From a checkpoint of a small transformer trained on Wikipedia: RMSNorm before each block, no biases in attention or MLP.
MLP neurons of a small language model. Each row is named by its layer, matrix (gate and up: input weights; down: output weights) and neuron, and shows model dimensions 0-159. Each number is 500 + 40 x the weight over its row's rms, rounded and kept within 0 to 999. Numbers have three digits each. A neuron's up and down rows have the sign that makes its largest values positive.
After each neuron's rows, "fires after" lists the tokens most often just before its 100 highest values on Wikipedia text that the model never trained on.

L7.gate303:445502507450480538518513491470456568424518475445569474515479487506560525468485450450539518460532455490519434506532475536489548546492480527529499533419543477466480528454486478488634509539529523459542547504464472554534570515513485526512504432551632577495521480514495522526484443545463472567455532497572545422482472519496484513452492506494506510527508511458432509478482513461473489523529521499482487450516506588477518493474514499494508578526469564540439479461383454414494523442474516
L7.up303:527540538495517499430596497537491536515532476453449400518482497399565542457521496450440521527524469514512472509550510566522499483457517540511465505419487491508481536522474531520566528494366545466514469503494516522539531441499453466445553495544498510438454508506448558484521473496451500553510528492571454503532530498426527581504528454488542491481504571472469541530472519436496481511501554469484439487508521453495515519543562492486591532552456439580548516542421489465512482449545506
L7.down303:468583517500547502467561531459535466450479443527495433461533506493463495474456518514518536527537472487525485580512590565465461488418537530521470594429554528504459492442535491550511519510427534525500404507456483532479522513521494407588555506492501500464458518507517547512508466585462503491549444452485523443518483429470467540512497457458525446540456473501562469497538377526503531571542549469542476443473550496540502501492479529469466516477519507484516476513528534504476415446490528
fires after: "\n", " b", " B", " ch", " Ch", " p"

L6.gate62:442438465515512544474483437508507533495566489576488442493476517489456538575460478443457539528547502457556493564548478524523543526480475567582456506482539527464516488524515531412490447572546491428489551583557461519489496487456490503481557446460518520560524471468521501557528519489489517483499513512507430482554517414495524439520521561454533492482477526587518483466507523450445502524553466416461465558430532515513585500423481527527493574518462522524417504516481553500543492517519468
L6.up62:444476450515538551515469529535434466469463464536511452539503529467535494550479509509526466522558551427503479499512536564474463465496465518553553502498531522567510506529575518410437537515541513448475601528488529486505418513480478488512429450434512538474556484526506500531523544436497499418473521539523474352510511434495508526491525489460472505487541467571476485496467508466468582543465496439453487568483562466499453477449556524561439503510478521523477497545504552466441467472439464
L6.down62:523619464488461570416485409461504509525516513500539498545447464511451480510493546530477477440527504527502519479469543544465447471532531541520558516452573481502482521502520464488478531447521457444537591510468447534524524516495486517513532482504546478457494489545578452524480442564460475504504520525479444521522478475520553430506515525493554516490536474533390476444430558498483556461515502529405491535463482540590401486500521441538503493515474433439472449474485477521434512548510549
fires after: " c", " t", " ch", " disc", " dec", " s"

L9.gate318:477516546516520484494480456469467538528500587433429538465591498436534463488514541505522507492443501551563444517482554519439468510481427461535505445465502476440501507516498512439526501565570465478469516425559462499559506513480453505483505512552460434436530447486470548566529531477442546578522465594535483499493524482501407584522531558483483529475528528463571497487489452539498460498511455466485497454469437486422512448408482457462513471535446501508496521505581495466495539487504530
L9.up318:503486486547459374487566482518570508479480507499488446533399502473456477495480540485535512454544485482509521534519548541469455543542454405554460481509485513450463471427431445483527486461518461498552506433496508488505525492469480514443431456531395417487524483514485542515475458529486518536572520442475512516544410452501507469495487530480503559450485504580493534545517427585509474528457465453478532507483455518498535461494480509525417476579479466432494476474517517555515510476537572
L9.down318:463527450532535434525564472515450517494441478538538528509498460527522560448487462453480459569506491474524550477538568480467519475553529468485517461574504432458504508512435573473551496537553480582508452519515501501481550479517561516476515458487529455514616481469528538469439506489472510506520469465450574485528475439484512514581478539535536480545453444472506497596512543494477533545486562515440424515518534467446449507525468450464500478461540526481496503558513475564438520590580442
fires after: " p", " v", " f", " c", " P"

L9.gate366:490544517559547516490534560465487494454570434649560539549428499536422476523504479441457471476482527497527414504494478526483487479518467548506448497449500520490518567479489518508550473527616472478531429558462506480540523483504511542495448464547501542407492526532550500502504505554527525542513472460509470520481453469482473513569510467541473507490549414489528525545506485504509472477484463419524623509518451511515540422478457478448577520540481459494504484519453451551495510524517517
L9.up366:478479495459437422508491516459518508525540486510493529565460423507526468539491457485578504486546487449551495454519474605473512533528494521547431463478509476483512566480564526484491502495503487555537455546421473492523480486495563552535527520534564505481514459498586540487494540432472545495480502465459527546511478508477568497548541513469506446456519515502560471475524436527485541556435487453486497454410538485503505521504438446508526583508470583388598496494428503517513443565542523
L9.down366:506518517497504464465501447542489513501449559478585570464480526529483507487548495479475441523523494543484476496473563525463481493532550565552557480530512472520502563562485520452544500436453500489469535467511531485481478494504437531443547390490447459515496534487455528554566590515537507595460519508531484455465550470526507519461464484534395482500412487516427504529452537484446476513523513489448506482452445441519470472484489441577393499504549529551396489462520493459527486455461489
fires after: " S", "S", "s", " es", "ch", "es"

L5.gate197:454463472527540542516454483500481499530490511521513559510476490539464479597485537531463556570523542414541439476496485449455507513409499608486481508527520453457483561455530584541483512495495475472452544522515577530514479503515530463398501507488552490558510437484529548497520445506511488499496495461508495438480536530464511534484454470524516518506488493502517484527491500473446603579522449448532443496534512526514442426442421460541514425587495494534518531406493570538541518476543471
L5.up197:467501480476536546459498484513517537540521527452485510499540515536495413536471532516469455563552495454531521423589475511509485569540491545507475497464535529438529534495439550453584478507432504509542502547484522482489499540495495530392453516491558414495488455515503563496554606481467496563494493565489503457422500487450402479535509529516518505486445530454488495498504528466520466506525504461515524501493491501479440549418484455551595485588450484563517500437463487505411492537490440
L5.down197:517484463524539545431470540463485518495527510530436539470534535540431498523471537534467542520458531499440486532505483438478557519418433542427431489442504495476487504424512551425509570429473496490498533480488484506459448526547534440369530488476537513606530424522466553538544464464554438475475470442490475480531541521494578496515510473507517495496532559486492464521554509520524522537497456522560535527491567496498424539512430479488472500548470481498561487393486523542467518511489508
fires after: " s", " m", " J", " sh", " H"

L6.gate77:468397529494535469509499403481502512504466490438461368433487502465470491500472461560505509514460419558442511446566464448514487500485524432529445458509561514480429501533508457462478554508461468511537515500493500463507495480486472514488505515396633520520486492471470507447487466422509511543529528511477522509455538455546506429529506540487554465449528505537451510512455494446462463505509549505527508474495468505490453477494491523473482590467484557571461519490524514583447569485572502
L6.up77:521499511480528452545464398433519445437547461471459472448436469471476506502517464588496463514438467574462508493569469488485556457519500454503549535542585544484475521490485401554546507554429515472485560486473501538508461482501425549474505521377594468498469464456466513476446531505506539458541526527522481561492475519508542509501504441519494524480557481502498509525428455457440460529515568550506510471513473533499548465466552505483467549485506558486485506485502416474506563435533512
L6.down77:557530494486526523525479535523515480451518494583453555521439463455509507518491446425512454534500492543470571571424541553498487513526525495521504493564411442485520478454537520550490484448430495462454509501512539526514476550571486481514535543522380498499488446488458534513509551499470514414431525443578468498539512531470460527465488450502468542561549539543587557507557473535452476462544451510446494540565488567487569451544472530458472494487500490462482524462507469475552434526449506
fires after: " m", " v", " ass", " 1", " qu"

L10.gate360:503505483487576430497502507518455533477549415536515515551477458475388549528568494499504526505468529525521494479572493473447527503468519503541457479579491496453470521504488433484543476566485437459505476492555443576491465442413521556543504526471499436477509510523544480509522455560543503496540546506516461483450455468494520560458444576492486452495435545529535506427475490505495476488540467493584594443504480472479478495416553528488512611588498486469509549527504542521509514449525498
L10.up360:478532441566536452467463535557517510439475425497467504540473455502511519575581469549484492427493490435578589497482467485518541500484526540526431463550453494508528494555478504503572505516475550494532498505455365503503429568491488504467513521468584460524461442543446456456512438570571527526492482518464525537490521448454551599508489503534502450540439539506521525535447467563530454503500472529554528514520569438514515507520484475516525495552560470461505478491472489533497538538505523
L10.down360:494420517493563507477553515513490495483549519477531527541441518541464431453513533481444464451506493396510466462529507552478464450572564601422481516469396411551516545502444377486463489535482479539506441506493523542482493515512476450518591551482502531518507490519451495428517538482522486500469541496533520460516460528491499560458503488430490494523506521524454537546526476520505528463407525466445485461463461566550498450558526453454492526528488461479536466515528515457529492488578475
fires after: " J", " D", " S", " R", " St", "S"

L8.gate389:452502554477543503472436493539434436512458466601504440435526485493471444536466543508459436519481476474515543470518520442478385471556501535534493456465544476563503477527512553463503525495554473535501546513550513513519529479437426453537555435483516409477485587536518557549521461475518489490517514512496504599482500430553556460481477495508539478489519529527473567384515565525506483504466483485446478528493504492463532531428529454536556471512470453556453527487484488505454490550448521
L8.up389:569466481476563489519504505559450452481526491467479452461511454497536492486535594438492472544457499481524546506525523522491466469506526484504535449525522540465540494458506574407530480511500515538562539538546521471532569577435436498450484431485579424459452587491539639488520522491489502508512461483486522516557433401478519496489431439575488505453514505539510483454499534472569464478516483425490483559524523472533454500456510472474535515433467495495469532428503517467501541515511487
L8.down389:524534485549402450524576467460588540484489484464482540488438557558501541531549485500530428495447489509470470410493475491473497520488488460563511469540546529439548509506475524530486412550492503463500563475482486542474440504498498477508487432438462468495475564493543507418463472507487514498567512489556486495530449523462519476480489511462440506547571432469486434463587452453500469566446538476432469420464463486494504430497548585486535495532461475458508469489495593507545519496471507
fires after: " p", "I", "p", "P", " P", " c"

L9.gate244:488513487484484449493498522537616538498506498500518461545470455457456444491528511505603440446482473501495503515484508513500436540552528545543461514448516528424493489438537468563453503478509470519497534444515550504483466543416500466421555454481488497597451519446459483505563532445503528466570525497537501515470499468513526504526520487489495553572589477500535536523456477482446463471547512539526522508627559487464511463446469442495542503566430514501434578473531526441518510509506436
L9.up244:490563462549455457506543397445560507490470468454490556512540436482527555560481520497577492484440510535552508524503482489501480432567500504489513547437569459524572598497466481422464393510520419517529546507524423530452432464516409535485497464554477504473459518496460521481521477551420507453465483530540492479494497486497439429491547502478524519573529494509515530566503484492522482415516469478430464528505540452496473476454499499530537467461450579517524528508515493514539479484486517
L9.down244:486483517487460424440470509497534528419467498445480462488512537506507505561555516467419466587494526554553512561484461559515432474461575521476536558437511534491507499475598490473470499506517538467450531473484469491467503513418528481492519548499530522505520469534472507491499469512532459441548461438455443505470464481517463400497482475511538496450479425491599603499522453483571497420433469489528508493543515447528535552485498462431455527507528435530537539461524459561514472540462522
fires after: " ", " s", " c", " C", "z"

L13.gate22:518554450502532508483511505517403447521499481493558545487536432475563500457477491566531518550504612515483568504443451463467513535474536462488446463529482462440541506474516513482452523484441519566570421484431492430478522457439577544490471460502511492515476576500528576553533467544491541565534522516543515547468472541563507491516470504580603572557460446485444513479495486482446551515498527546516562459540459536497500513526554520503509540494509578494517544491513500548516483505452467
L13.up22:477480503457526427570518550567486454477521521600488532480537581494510470553488469510490451515514547545501546487485491525500534508493577464482490507490488507523544465522523572476443483532456466526522525562431428519497496553537536516529476477458460527483543544466532491589468511461484534601490452597430573510449479484492477409556549447523497476456542472480463582501480456479435532488465483548478587547494484472455426530521457476561538432520506487487553476464495452488463483511461524
L13.down22:494476515440556479530572578500484534560518496439482504498512540555451505504490521501494498465473521506436516497463516510542513400520467481464433527501491542540439502492516521578508490459538557541522466602520541507488507513530454559507418536542473507452514547590475514455534545545530499420503409507492587482511517453521437501416450549469485511533503465499510499489521518430528543583529512457509525533506494470502589497464537450508491449433451502564480424495520563502482490585539542
fires after: " T", " t", "at", "ot", "t", " en"

L8.gate321:388484542561482540478514441558516482512448501515440461458515453453462512445549580544536479429428541497510485532496474474491508529529455525473512440497463504546514548522564493477476612522577452459477534504543471539441572541494492537457500491489535540556506512493519444527534445504538442525468522548561533536508482460519509477537517480506482401507523574453557501490455492473567540500544540506460512479520523533462580507509461497569526526428462514441460525533447471512441452566526484
L8.up321:483526515556477498499492488553488424517488506446464472565528464525481471435452486524568506438422474471541486500518508478572524370480443506494501511474512511464518519486493490493446544424509477547457544516545553541509512464495472461481564478546560565464529528535519490520506449443499407535482507556455449593520453456507498532535448464471428462481515511504591459447458424506501456479547562501423479455552506450514472472486464457478454542448560497477500548488522503580549514512462473
L8.down321:477545542472533453481496448544454497501531453482507485451531489476419479570549455550513484448519494511529480579454520532569523453451503468536540513474531485478481473461504476506427524454543505493444490501535539548516476544524535564504409543547519528441466538573523481503491495453516534532480430529414472548474476461504542504510466411514512481527450443448478434471467589547479460494522541552431532515487551469480532399499499489467572515482490549542500562474503544590519468408495535
fires after: " ", " Ar", " ar", " (", " con", " res"

L4.gate365:436454504535499485472541507517518484478535514539496509521491444497487571530486510494440542554558587448540481515528557495434507465440535541521511457438451517460516515543425564539569541598530460528453542555490462433551472460520546484485528469512579517510432529498546537442487462489494485491539490513540473467451505512487511497534452467463486613510437534517508535580433521609496516517472493485517513561584473504463472465511409509524525479520531510532484536443473438467476512456440476
L4.up365:504484536479453482540470513526410446489547479572489494460508474533520520504428486461571468503566539593498515514534494573483469527438470526568517402469472503460548508493575587475484540569530474555514463538547539525491530489487513457531517537498525549526517463491467540506524590530491451483502441447475515499489465462445584512491521496546502563502481550508520465487451521476467597541497510468508460500504500520448426453511453549553527546465525511486553594507458422488445454571526501
L4.down365:553544555505501486455461532511462456491508476609534520381514470570551546519455471444593443471515514596505510498484552514491449555461485525522509423453409516495520495436539556449515494496463501536501487542507519504477589508478479493503529474496522519550470483515440482501574547521514487537525442490495536514492478456422584467412512548417557553506473519484530462503440498511504601482498521505475455537500503539513474478503506519518477540510523461519518539486456450521465441562570522
fires after: " S", " s", " Min", " H", " Sy", "S"

L6.gate184:527514483524463538423509545526508422411421505499534436496480549502527500533465518583468515524559440454573460467538483460489464519556527506488573520468507549464489505496461532447526450552517472544467500510538513524488439561481426474510467524505470510473489538413495529418520490452468471507481503497507451533422548518489537538412486473474579576515536523412543533488445531479505496496492464501496454545606527556531493567504442518501528481551543550451464520520464466433451488471505456
L6.up184:532480538498469552499468495430487445524511449442511538517483446479440509516477458553520533464524539588460521488519479536498513525536468556511537503422481494447504483514430527622482477506535498537565591577455499535511577506532515489543510480553484583520535534461542481509518575502466511450504521578489546526477534541508537446479470416543505463483588487490525570512489515512521484480487574504520512527530549458426515531432538536554490450456411523509481582495518470482449477535508445
L6.down184:468551542502419519534445513475488560571569615466510509528492455502484503539530434468567471501454453505505513510464504516489482500507545497466457495486556547536491533406528511460535569500556522445521472459530436491444512482484513465519553521498528538482454539472548495556481500562551475522511584491543498522516465530484491545498552503531387529428498563505518501501464512452535536490538538561557541487390447550483511473438541524448502487529550440508511496434560471481578510556518480
fires after: " S", " (", " s", " up", " Y"

L4.gate136:474516553557468587474520512505470555436465477398456484456508572510518557479501499529558512384503509501507519476516516525466469503462421496469426518514521530515515513492450445451531484569533508437516535565519414450593553512449450539480507485524555466491482511538511510512470478530465528548519496537383554534532516427521504476399508544524477449463501518500529556484510564502513484481487478482531511559558462478493541539487474494554562522506528556487461444572466498495515523566451493
L4.up136:455514521517507513448512564531432495474499493489442451509569507531508474502472474469553519476520448476503564460571541532491485440422438503534483464465517525541495462471498440449516458502465589443560433493494406548473508460441512479479603515528547530507474442508468517540589502466441528494473520528432465493456488498428462470470560511500515523452516493473503501411430510454472493472405457431470490492504446520458543511432491500528496502569561514508521478510519567512430507523446443
L4.down136:503495499524513502436512505475424486523463459501467475543524489505503472556540435466514491548550470471493503525568519583495495402437482475546524465493435477496508417492522505463511435445475580466530450472459480558462481526500526498501526502469508503408521487502394542428549533440442544525438490472444467490489466557465453560479545500494501560446481475509517502452445480473474542472482472466436514410481445492547507464425511566524480529509560494543553473506548529514400434514454487
fires after: " ph", " p", " m", " P", " Sc", " "

L5.gate390:469566462525542466436503527506551513527489617389409439542431480474497501522531490491486549491526530505528485507510525536470481541500434446535385469495511441479568543526406536479523557516558470424541519471497485485496554511431531459518551513469490504510503403504484549456468525488427475495463482427555489484511475516501571479538457554464426499466513481538511583499453512495527510471485490476569457497506523479562486438495494536510473463536497496466544540476510494509433518543439487
L5.up390:476543501545516540423483551533490543506519444501503498474456460397489503529454564469533491484490492501543557488620506491496437507492532481501539445499449511480491516459476524452454459572531531449506539555589539490487532477481494420507524504519455456460493543514478541480539473478477468523433539482446498547499449537523502443529459612578478524505551500482546574438431473464512500478511492516547475556501479444502472504479437495532466464505484498485451442460437443473471388562517436
L5.down390:479520429456502462492510440426513443463578598557461519522513529538513504522529481485554584467527522478456507544481613472393554460527461602480462545497482461550515526562493430524566476506498502520507484477460501531510535551448487509578517473496532473494441457459505503453460503489539462472476426472531482469481519493556500547548471589408504503463427463564469441477547536505536505559505537513465474459466497535546505478512479531505554538480536462522554543507490497458468494485527464
fires after: " f", " l", " c", " p", "=="

L10.gate108:468533480484489561476492496491491452441474520482489493482497530496568516467479507540483502510450410562508508552516550539531470487472543617467484456505515453408466490469492491472518448522458406497536531522498464508493581450495490528490508455446488504513527533511520533530551486514504482474579483524464484516459507508451477414505480534511454503412475512472504523538490567500516403540425556434586512437443430485455458533476543475469529602502491580489454477538448466471418498454480542
L10.up108:421484525504534463477491469606529533456542465507466437523421503447546422482488513470502565532480481537498566440473494429488438577536530515475565490502428537516509545479476441508549515491522461511489452480529474450530522474471488507484479548477471476470473487516466587508522495411484515474552541521546484490483402493516488564465521427531508536432451465492489442432556441467490572511506543508429504525511498462473517596419469430489501491494533449469509488449517518488490543457432533
L10.down108:477472489435439522504518548446533495493465438497557500454436515535561584514554489522413477453470471512523503515499493546548508512507484499445470546492489516440562470500503482462508481493483489489448474507429391446486524520433447474452450543470471589463507535466512496429486467496521474478540434509515515512522449491566489489558458532517459513504503576472516454408603515485521444578516573424503492455551487564577499526452516493468488427516543531468488484568491484519469501572508506
fires after: " p", " dep"

L4.gate319:480553531505531502475547471508497504441524517519433427610508516455497545475498503490536462530510479511383504513516489535435570539421506470474537526568466517526482435495503495462512513439581496489516544515490497438514447479473553462486453439471390515443470554434489470470499486564544526529513554505510501516495545498553503529493481517444564475544543527585519476478441488556443533454513493548505506475457495485455514560449534539465580563562488455472508478442502589486438497487535492
L4.up319:575535579523493619469537455468449465492507456501466554442478475531490523426574485479481548516489486494481465489574556579450498541512479467489488512520441505585447514516557420467591502491548519540527546474443483543496528538513526486419513424539461453517485531456523512493499419513500535467500470525583534490532510529605508498466532517524514439612486510463479471522517443511472455491523501506523489493535444511526522547552535479512513524553530514465500490434472481413505556481502506
L4.down319:457515449494584503492502455408454543494516526539461530490534565485472546535523573502486506469382503479436456536606507534461450509594508480451463520566450509502484503438495480543432465538494467464488523527547518515474470471526556549487548476467490544523507504486468523559481586531556520452486516473548508561553522450531493495399542519557520483562542449501548534503522520505511531423437481437455482480542475512426491514526476481501562514486504460502499545487584502517498479561448518
fires after: " U", " School", "artment", " House", " St", " D"

L5.gate49:482560527491527441474512536520495541484525513496560551527466554505545491496494496511491473523494472511586537449481505429485498510486532483473523529525505545553499555459488474493478493525478534453518458520519492446507603412336562498493523526524480563463524561498471460468524492432448496473497411589457519503533445442530493455484442492512479555470484558527520524472443583500517522515513521472558461506509476475504491515393475498447533574514616438506504450516476514454486449493522519
L5.up49:471540538486575440493507531489515555487558538464516489432480560550506446483513480519493483484440539463551523488504508442479538545494476426469445487556532556527530503470501408511474487511497497414523432561497509464430613465407502516488535521561492556460470468523498490443498482370456544463490471507476502457465454432553532462460457453483514520475519518542528500461497521486527497468552529524500451528500458474556511506382436498517575504529574499503507486495485447473482477433527524
L5.down49:499515517545533492561544374488493508454546506458437432453528451509530466522502530467501529512448547450413514560533498514550466489481502510531449492568521520448508467469500489532535478499484458511464523443458539510483470518647465441467498499492477506474422388505476549476454510542505515520466497458470533452486573526503512542459559396465549473541496464480488442434551428482539466490506534554442489483468488536524546514548505504493579438515488540531458531485498448489507539449487498
fires after: " p", " B", " T", "B", "T", " f"

L9.gate396:521473510571475558485578507511481444541523519511491548523468433462437569483489468537477462458478583489526640491468471529549458482453568497496510542537476514509453466501511455567557594484435499499470528530458505458548516505472556559436477474514475536561511470505558522548549534524515506513603522515515506481524515549567471514551426507465514455506491532507546506450503473489526484511569456523562480453499496514470505517511504507491495518472505592477496583495582458450529495507521394
L9.up396:492522560448469487472470530530535470427460423538494555583494452495497567534542483512478527511497572495531472573526526582495427546477510499474462509489597467521489552497554562585491467607531479465462607440442518493508570526491475491498488457518451503543512535498490532503521540459502561488504563541500443559540462524498518517567585543589475508475476467514491460489490456460506513533438523485450560470520533516508522480535480576536474510480450512472550578518490540504482482489498550
L9.down396:507533471487550486506478493548484506418536482430470483429499537417520447515479454521521514492505511438553547418537505479410500545491463431505512546534484528586513545439541483502454429464535531466561518561482540416435525465469492496483536444545509523501497498523488516576486486490583514484433506469539477523476521585440518438469468449509481451511550559470468545515531531540478523474485532503523540534546602562511552555473515494567550501549549494542504479518465453453484576468486504
fires after: " Ang", " T", "t", "at", "om", "et"

L7.gate213:500522530495477462516532468528469506474567493504438444497414517455499469455531489553502488471426454449538552453453429524492498487488472515460458546539562563448488501453505528517492530477510458554552486471564515477452425451577450480411492412442541540506507486493430476537491449578533482517481546552428537485571471539527537568582535534533444500542555525509515528550482434543457450518526534497479514454536477472541469487455496469431460545420510514525472498541514516557528457490525521
L7.up213:519585584503445501500508485464510536471533512501436448562495510493520498424526455471557551456496520444487473519496510490447577575436580490442394468526457532464508549475543533460514439527553559502509461465521521521443476538553494484459476512497535521482505501556469553438542408551488446517493519549448515516497486441462518513526531456502500539564540473490548447539525431590503451525560526516503476442518529488561465468590501460493527526453506480458425486537513556493529484540526484
L7.down213:468481474528498531513513526442491433557438528501505544453460518534521524546423539485457506511540531467544459466524592432574488479508462389544437434564464465501479481494483487501522525518499452499523470549459502483481572527498426506450437499552542481475533532503574510467580548537481539625574535544499563458497548479558518463489443550539506479440442492517475462510472474510431524508503435493517532463475491490451461515523537484549541516546443486465579542516505483534491474502453529
fires after: "r", " Ar", " ar", "al"

L7.gate44:454451487473514470468428468454522562566568544454524420491528514522444491473501397479498475487486476494542471502525524488459472468524470510556438530565535498525455466531507497439563501515474547442500494444497488453436557535513446433494522481513479444455505448526529462468502515435436527436446523423464405472539462434528520558535463535581422527521501546596466525464455517476508546571503501457498501521470485483496456522534480495500488492451455489473441491423495476482558510457568503
L7.up44:528492553530515553460471552519519563499487497451558488410552514456465540443511488508513549439466518496499492555490477478542424471555443483559541516446483460490532522570522535400422479541520516480483513561500456508480515489518501493474543516498542505469424449450582444556562525500508604540491481489533474447513421417492545489457484497532499476475528514550531583438485485469492494511469477515479548551471460539557508510502469453502525529545427500523402469433449461539461481539524463
L7.down44:511491508459532428559494484579503428507525545599529509484462502562506457514510465483462486485506514440531467447480525523435498543431586490491491495538599517551447475466488473485560515488455462521526482471502478513516500525506497578525517525492426500514541527483498553517462496496413484504511466507427495493487574553519537513518514509498394523540512514538554471428426476401477502516450508386491514507501510444438462483497613543485484488462522477539584529489499531476552497438512542
fires after: " ch", " p", "oc", " c", " ed"

L4.gate421:518551556536536490522474506434496547443453570436457539532512484476565464499557516484511461580533491525527529542476514462464505530479530444502492562469520502509478494470468518458504435548525523526484629438524485538581469494469431526471516458453478494498465575563488505529546423508412516437543560497533496526491456480487504405502528490468482492486504498499431539500521565551538536479482624489516455454499473492449502576524579455513501496520428514479440451486537487468532537484465510
L4.up421:485494569549499498497510560454524492487475494525539533527559489532514460515567528452510502442556600553473483577520514486449532465585482487544493534466477521463481502441469531482534540544538431537561486570600470533420471496526439490495499558463539481521504557504530507496555559567451543423494454531505470533497403537432565456518453435470457432476577464517485493462522527503475513509531508498458500548555492484531481472500509573554505447503499525429499491442451473542502490479433497
L4.down421:451513506523483406537507517452510447459498484558447517502589470520523508539518501439482535415517584566473469525516519543525470537552453484547500475507461495479469552485536522561477581497447441531571514491549439588464498465540529469536520495490550463574506513475557505469446505537429526493452436568513476550473489542496540579461445465457457488524493464506531436573526476458478515522482508459439470565521514513541512521528509512483529495487509543457465573466435525514609539500456470
fires after: "-", " qu", " re", " e", "ro", "du"

L8.gate114:525434456516530440466489545459558495508484482477467538503566480483459490491526521554511492532479531482509491477544499531483476501520448502538461436490539569468487559511433493478417484539545489482556528531556484467531516442470484462430514502491461421501475504494513465521541541520417524444536514497467540520418555448471405499460460520487484460519465591503517555579522544493544450531522473543510558503515463460524486501530528431560566495571471546518543485475610527589466523419571514
L8.up114:531464487446569431577501513508539488508541537530525449496496542471457508504514498539376542500458461494450502512521487456524553481501492502495478495504537475586485444464498494477466484559445531549508486509474454486532455468466512487528489501515563458479561490512477513556535470489576491460495430487487489492593496496557458563480558453557492545545469533562503490481481484497415527534503497523459603520522510551509543516522419484370494467482500434580509432456454547463472441480482572
L8.down114:492549572557504533489492466452460509469451459483406519486525421443526487544489536539515457572504434535517477501546453465553486541436520473583484523527490432469492452471475529471518506612485465547509471490525485469530515542472473446427466569540503494482593564571551420538544498503427533465433580457562494491550448565518537544505471511571504479578522465529529557500506514503520494474487488528488539432483479466522474473508480529540512480464479473553471457493450499465477448525514477
fires after: " A", " C", " G", " M", " D"

L8.gate260:465486488471529500455450575496485478538495514471465527425517547412500547528543515545514523500462490463471511490547497518444514556526486526474360476407412504551488583449475422519467533558468410499486503455499438571521520517496535453468456570467516479538494478487470507447488491493454451514531509549531480495474474519569477506507518464535494489564446531438468584486526548559478531490538507522538515537536490516501536577458502498504546472463475492466546513415447413524438504455516505
L8.up260:510491456525545494495476531455479473518568387482544493420541496537458485536493509538511522540486439456497540525487530485512453561537475503482477460397410481460478629562540504466505538475468439465473462538457520569537565531537464537534481509486500615589568480516500563499503555507517528499499404516567514490478442473473482499515488477514475564565454528457508473502500564480490508496510509503496450496558476481454560521502506482474503469544542486529509578485451562474455487535557479
L8.down260:564570538477417643511556433504542515561521429528462527493496527493444442528479579500500542439488470502499440485465484522517567494517489477426483487520516571454482549505556554524498540518509547570512463494499517478485501485488441525555498465495505440487405529517433479503570497552463477490534515477490511503530528559480488477560458520489509560386512549513543483468540418461540489524509488494548496459463589513541462453512500537467504504497528488531443472482500554557458489465563469
fires after: " D", " H", " w", " W", " S"

L9.gate151:533436467497552505504549513537514469476538434443479490450563525453517516494506510494472449526492521515542530500542546553512478429511523466556387468512511517499437517471563493457491448478508540462503453516519484489572547467466391497494453436561499536473535503520501513504517550473477529523573522484504521510475469524486504452437483516478548515526499424419440456506423551451603498480517638487556458561492505524460544514506506457547538441512442517521459534555541526510533474453509560
L9.up151:460493542478534480517496497436558569478468487449556549509539478544469493537457454552483462471527469513470490464385508499425431491500468502514444511547585497517482521451478526499531515533452497425565502478509465498497482479489485506508465485503440458480420492398451479467562426565500491498535417435453467505585529511509469492537556506439485499517465483411424577520587460479532548519502429512475450490467492490466523530451531490541530483559485516502444546530501487528579519515485534
L9.down151:553532480498465503464552503564470420549477563544457478483495534537458541520562433487494539467462538490531479483538592455509537482584502536476548509476474556494550426493549481503521491515479546490466527516502471473474458497573482470471556511483515550506513482524480505497612541539495404438545453442479470473488568443532405497507395551580500537512519495406498521510483470537538503501500511539520497498496527522506465483429449465477515514447567603480513530513463465494461491539504431
fires after: " ", " p", "u", "z", "a", " A"

L4.gate163:494541562434530483595486484483493449550515494562508530515426565465473488562462482505450535505528507548486513510527426552551592531493452520445474561519463457489543442459487515449495523492506533452457505503517534504548495446465449500515521435512490470514466520482479430498479435527615456481517508456415588468466558459521457457513511413549566435487452491530508500516554484560496500488510424539544578514542473447517480440485443519484563507522494471487477480494499511430513492455499553
L4.up163:533527572443536425478478485497507499523490509547495499538440507444531509580503462487462537467513536531456505508515489525537573571515460548374504536514474533520541429486496543431499538466534472453495506493541484501477471453415525430497531396543458516437511479476543459518564519538554453457484480487408516510488525483526505464531486403538512514526462508542564476515554518492460500484482442522480505465497483469583467439484425519404519490520514447505484492488506492512536397458444541
L4.down163:463426491499423507501489507459523460439478575456521501490511466547486467452540485525580449499453409508494504457463487523453384420486496515521527531579548517465502519520523490526529462544392534547514508492470527510469475512510517516495507502504534471525528440507511512485526491495419550513473534442595466483558432570512554513518523539523521544465531518412454424445432482515463507406487502521444519448505545523490467526535514556548446450469494443537521475487446512571488530473509540
fires after: "S", " A", "echn", "F", " M"